Weights of a small GPT-style language model, trained from scratch on English Wikipedia.
Size: 12 layers, width 320, 5 heads of 64, MLP 1600 tanh GELU, vocabulary 8192, 22.6M parameters.
Architecture: learned positions, no biases in attention or MLP, untied embeddings.
Training: 403M tokens, 6164 steps.
MLP neurons of a small language model. Each row is named by its layer, matrix (down: output weights) and neuron, and shows model dimensions 160-287. Each number is 128 + 24 x the weight over its row's rms, rounded and kept within 0 to 255. Numbers have three digits each.
After each neuron's rows, "raises" lists the tokens whose logits its output raises most directly, leaving later layers aside.

L4.down1269:134133117129155169163115167150139132147142127155117101148098105118137119146118183142122104079085169093119123116144138111083136124172091164150150154111126171118111127098127131107121068157154189044088152102099121150094144159160119097122155140110133089120121123115134109138153092108129162082126118145122166128134111117152129109129172156136121080182106160110124133104117133129117141153118
raises: "igned", "u", "ign", "un", "lement"

L9.down267:143120103142129162144134147106107068148083109141141114163105107132105140146131137127103131100141064140126115099102094173157138095088152162060136080163100113163146106140113144137097112127098131118119069176107098124130119094094083136105159156101114150147140105184117091133123137154089106119113113124113144104105101130181129162172141121096129159144104111131152090158131141144145164101093
raises: " in", " in The", " in H", "ation in", " in London"

L9.down762:138145131110147132133142124131148150149119176113140097190122106156147098115132090123178124133135158118088155123110135104120094118111134124131122139146135135170154106149146104101164141139119116105121150109160123119138109197115163119159138139142140149142111146117115143103125096143119117133138107111187100124129159118124128144109144107140141109104103178097095121117145151134132144091136
raises: " to", " to become", " to have", " to g", " to play"

L9.down28:134094150141121122107141147123111092129139136126112138129113144105141137090137133122189149137092131167148120131164127118129112186143126138162120126075120114151130148150157148100130127165101041098122083133104085111126097083121107123140127079116114103133133134126111161102166099106119096140123164148147097140135141168176104085108132124111147137142125146125111117117120163117153123138147
raises: "ell", "elling", "ber", "ector", "ect"

L8.down983:124150140143153084113115114159110150083107122133159125100113137119152115137093126136135135133119191184147137133148129164162135143104135131152162137089123128182136119145111139105145126130143117124160149077117105115079156129138124179107166110139148137120143175114105144144107146152113133120152142122172110104144083108111114106106122104150134136120096112120105096111138134107147133124129
raises: "022", "011", "023", "014", "018"

L9.down1119:140123114110150164139173130092128201132086112169124130096139110131162153121186134133167129153126224105120112175147142138124147071149101087161096119101117116104150117128134120112138120141139128160100124121135143122129136107124086151120122128114109117098178120097098143146156103147093148165138106094149148098126141152177134134130154128112120130131145135078143115086132137108125117123151
raises: "a", "y", "a P", "a ", "a,"

L8.down1573:116168131106148147119153127122130104168100103172153193123127102112124157121119119139115152164134109101126155150130123112122136135156097138112171132120114104119164149112115118123168128157138174165128129128136141124154158145121127111127178140150084145152093141152157159098123160141077183117155080063147165123143099148152151132134101092120156134107129122087146149095139108084117136113132
raises: "itor", "ors.", "itors", "aching", "ors"

L9.down1028:097145140127136116154142159110131123127128149111152124119130136164109170135122130115103133091105140174132131148138149147122100125106123130133132118092117090136140111105116116164126114113090152093109124120178111109107127110110162108109113176143125097080112117158143145107084101157114086103118116102127135186101143143119105191096135132109135112116178113091123102146120125115160138142109
raises: "s a", "s ", "ics.", "ics", "itive"

L9.down1367:180136117143104125136100133136113131127115138150066130201113070086117130080139108167118124141128163127151132151125156086130156081103173167132130133124109124106134111138107164117081086070166140119095117129162129166113162129094173122157151108129127150144127116110123129100109157172152133148169140096133125110089114150184104106165096123137133121079125116133118133180110119170106137113088
raises: ", Sh", ", A", ", L", ", K", ", Ch"

L9.down443:078127157141146166169084107127101119176159149139107103108115143130169126116152118132132119093131076157105096148142128098139147140106154156100150136102090107136076161163145144122078122136139124103128138144173144163147141101075128128111155102103145152129156167123106142108153122137131151114130135074168143146122169126143127097113146136133161137151169147092093144139164125128109145183148
raises: "ron", "rin", "rac", "rator", "ne"

L6.down1204:104120145156158093148141105135098124124103125128171096087116155127142127108138118075136142142146104125130113153160133086128128108132119118113161180113135140165106091155104117131111172093102115138123149154115128134141090081059136134133124093159119127149148151110098108170134130119105125120157137135102144125158146139121159094122106161158141160147109095162129128150148130133128135144112
raises: "ain", "ir", "ained", "ains", "em"

L4.down68:158146111150096123097148097127125129165145128120152119147089126171138127142093103153142151106124128124109126155092122177072076160125113129154167119163142130146126078111152172093066141119130124091126110117132181132109134120112140134132112113138142071129115162191129116137106132099130120116167138133150115124158095094156116148106109115107187179139122167126108087109135115118089132109181
raises: "29", "28", "14", "27", "22"

L8.down724:118145129127106158122129159154134130105119119146139091135121108099127131102101148097105101097146120104137129117118121130120165117120128129122080113111121128137125120159129128090141137112111120139133145096129112138117085129142123090100139128124103174104158181092149146172152154142126082159128142133178103173142124157121134160143141093133099107094192148103133108092154108101107139133116
raises: " Moham", " Shah", " Abd", " Iran", " Raj"

L8.down1461:083124147125127140135132125147146146116118119095136097112137142119116158118125119126086149138145165192126118109115129159134115096147145137111145093174132090181097104123126115100165141103184156085155075126119114145176105100144167150140162162122108127097118113142148111133121103125114114128162133140126111084163087142105161049180115143127160115064110141105155085132125125118114139089136
raises: "ians", "ks", "ists", "ards", "istics"

L4.down463:104116145139128136095145141123129144125140131142106129125164092118107099140126135126105177142138103126164136142155138123126113106137123108159148146177113114070095130114117123163130126127131137126084139123063101089127193154125178097118134137076150109093158146113108132128154168095141172097139146155148120140131117119109122113111180109128135162130162107110160099125102157096141113145086
raises: "ential", "bor", "amed", "inal", "enced"

L6.down1122:125128124104157157074166145131104123129099145120137111110114151116128123191146138123117114128160129155172117133144118139096145132149125121121147127145147161151124112155144175107156104121172126159088150140109103118175101148123105113125114139140136126127114095130145123117127141114155091087124098159163138109128149096132129123116141117128127115134174099110104129139131098131091148151142
raises: "re", "ve", "ré", "rey", "ll"

L8.down1116:148151136143091081142131111102079113118119083137110156143156105138111131132116143102149060165138090096158147131141115152123155115113129117168141149092156119112151142092101100103132114128107111169163131156061148136100127136159148152119180161132125149129117098128092130130161121137168136116174106153098129137116137162156133105138127086129171126154142078123134125095110118134135124127116
raises: "ived", "ively", "anted", "ured", "ed in a"

L9.down1526:148135129120131100169081136131116132103132114139102115126139067125127093161109107091142127160133110127115138146096121141123106136068147148131108166124123122115132140095132129143150141156152156134144080153108097156145182115117154120130108101082106132154123131144111166149137149143134162161100129144137142118107147144143146149136107102132091100135127133125097119162068106151130142091129
raises: "or", "or,", "e", "orb", "e ("

L6.down644:119131152130136094140112168164118134132110123141142117137153150125136083112147147151150140128100121144100119129141101155133134163148165115135128097143123107142150131109097127116138130127123130146160124140157115100097117145146128118103132112159127161147161114142158133139116111179181121127143153121140159117142170122113111102140142116108156122145115124146133099078127124075133119103129
raises: "ight", "ights", "ew", "oth", "ic"

L8.down950:130136094149120149118133146096138135151141123107089146110157137131140157150172125139170178127136135152091110094168139110109135126151112132129122095134110124120147134123192135142149092105148125156144140119139122117088141102124107161138111152136093142082105111123076123096114150150121142122145126072141124113177181080136137142108104110098123097127101131115126140149106156097119112137148
raises: "m.", "com", "ster", "ton", "mi"

L9.down240:142152131167158184136154119141113137151143127135121115111109087147140123106085133104101134125124118142169101145164136150130123136141128082132133121091088135159116100123117154119097122133147159145103069125130114099127152113136132124150147101146178150102125187148148120116113126112135122108113101154123080152119132147102125111145148109108171098160118151117102166135106123137122107103128
raises: " with", " with the", " with her", " with his", " with a"

L4.down648:162161150141111137092139199158083130131151113138157155135132135124132117133091137093175123152087101115094132166185151136114120152134128142120152164127167121156150113110143124111128081130092130123127117091122158093123089137104101082088164145118112144102132149141136097134108144135131128097159102113147080107117138157098113171146142135092105132120196078116105133124120145120137163116110
raises: "ically", "itor", "ics.", "itors", "ential"

L6.down703:109137152133157104157143114104150173111118106146131125159125100127121104129140087097127129118090126139160076104145128137125158109083097124143146103154107127115081114130160104135087136140129129116135166083136135122130128129142153139170087124144157114145148111134165117107132117165161096127146127111104132146140161151138157132114179082152104177143137097132113131138132138126100085140125
raises: " most", " largest", " highest", " best", " least"

L9.down250:104136124085151152118138132159176107096136131106111140167108112109100147104161087118152124155150141103120106164131142116127133125116133165078099120088110114149085120131101114085141128152084118134089136106117116089137116124122134126133123143151127125144167162118076119130123209144156100183116144133104100106107118156159146185128148067129146094153101138126118131129140099129078168127093
raises: "ck", "ky", "ce", "c", "ced"

L9.down822:153149102146134152156122137166144155080125181142109116159114138136092125127165117150118102129099210122137067132143172109135153058155127130141143110158122069101084129148106124154123107107149110136152177118113164156159110141168124146114121150139097124118139098120147136122077125143087151142124106120132147153105137158101122144107081118145120132139110132145160176099133131094131140143124
raises: "m.", "m", "g", "f.", "mi"

L8.down1313:150132130135126101097097144118089107129114170129142150123109173117148153135128153118138146124146092126116139095127065141153141132140106126099110105164116130126169130097113130094152112102162123130127121138117142091127149135108120142116136096107106090136134130120102106137131133173117136137121147081145134127131137130108126147149146099103141170133110117113122144145090186141126113143107
raises: "ia.", "ile", "ia | ", "il", "y."

L9.down715:161108144142122187138071114151125143118094144145153099146158131105111114129134136141166114117106089089130072109137152123103148098110133104116090121104126130127109175109122112111134111120134131127112124159082120142188115142110136130108163135111105145104136145116116122137138140121123105148105134109075103138123128117140149044079161148121125152153092107118129145129172114153098146095118
raises: "hip", "ky", "ki", "ii", "ially"

L4.down1574:129123129142116119049138106131131122121129138110127114092138167109145088138167130113150164165131123149123140144109084152110127156141175106114144099107151100158151122144128141145155131059118162130104154145149104142165110120144129120158114113123091116101092120118111146126130133071144133100156100132132143109105141101177111146178143153150138151111124108175150143157157142112120146097112
raises: "ces", "ages", "ates", "esc", "led"

L8.down675:156097175132107107093116113126182085107082105137119146110093121147175086143156129188125125147118244140132135111089108146137108085121139136129122156137118134149167103112137106109142142100100161100127091121183146116148131131101157111145123074137171163124134121137154133171126156115106109131112110150150096115109138098127120134152097106123113095113088158128137135130138153118114152118147
raises: "',", "', ", "'", "- Ch", "–"

L8.down1131:106109156094144101111145109126131093138069139114175135117124144144139130128121116119110173153122062106102152137120106094140160110130110127162148157146160131095159146085114113095117115136126106088154174166132116147182112163151132134140139108106155093098111121144170155111112145118137123117128074115164131111166123110120158097140115135132136143114097103135135103113092133139203159108141
raises: "ign", "ess", "urance", "istance", "igned"

L8.down683:092096160137114089155087145096106123164138173124124156099131113095163138151122116104135143180156090118147135127095129111142174140155127109137144158111139160126136115152137110125106155158101137091084143143118114100153126140103179135069141180116120119120123150126115146127098101111129155118107080104103142110116139166141119121111102124113150139146127115108127108148124127114147111129148
raises: "ique", "ude", "oin", "ruction", "iqu"

L8.down1487:123114178119123124118135135144164093123087094150161144125136144084113152124112151106161097164093105130120096122157100122101127116185114134134109125106103156151123150075177132088148098143113144115104112183121121105123145123082128118092132101127114154156123090103116122151122086148115167143122140112122135135124102096122129136134097147095135146102110125119117085118120135096129164125130
raises: "its", "ality", "ak", "or", "ag"

L4.down1247:102147198132126127099134151101161140147168121121139138138147093114116129135097130178164168093139126137137070099097130141135098090120115078089143141179089127159129139149127139053113139131135161145098121138101138119142163073091129158141114112163129148077087119146165148137112116148119176141166077146098154121151182110135101097147148123146102149116123121120189128072127119127186148118111
raises: "), and", ").", "\")", ") in", ") and"

L6.down123:111099142103107113127113141156168108144136104137142105100121161129151111115104071140124111129133120143101134190147125092133128145138145135112106175068164091116154116123168143148171128133153090114154135077159148077095124109149111150119127121171126095118114100113106114082174125132137114124137139135128128172106137113143115155132132166159118101162118161125135125140118121168111113115169
raises: "-B", "-D", "-P", "-St", "-E"

L8.down571:125099142152139157137134113153100175135166129155131122109141165102137118096148137149147095094096160116148132155216124130124129098150078139156131146139142158136087144139125127150097135137134136152141089093117099153056147119095091138096159112154136108116135152155149128153169131128097112072116151142144136089049155138138132137108161108117112105120106108087112126158144146111120156152142
raises: "ict", "iction", "ixed", "emin", "aith"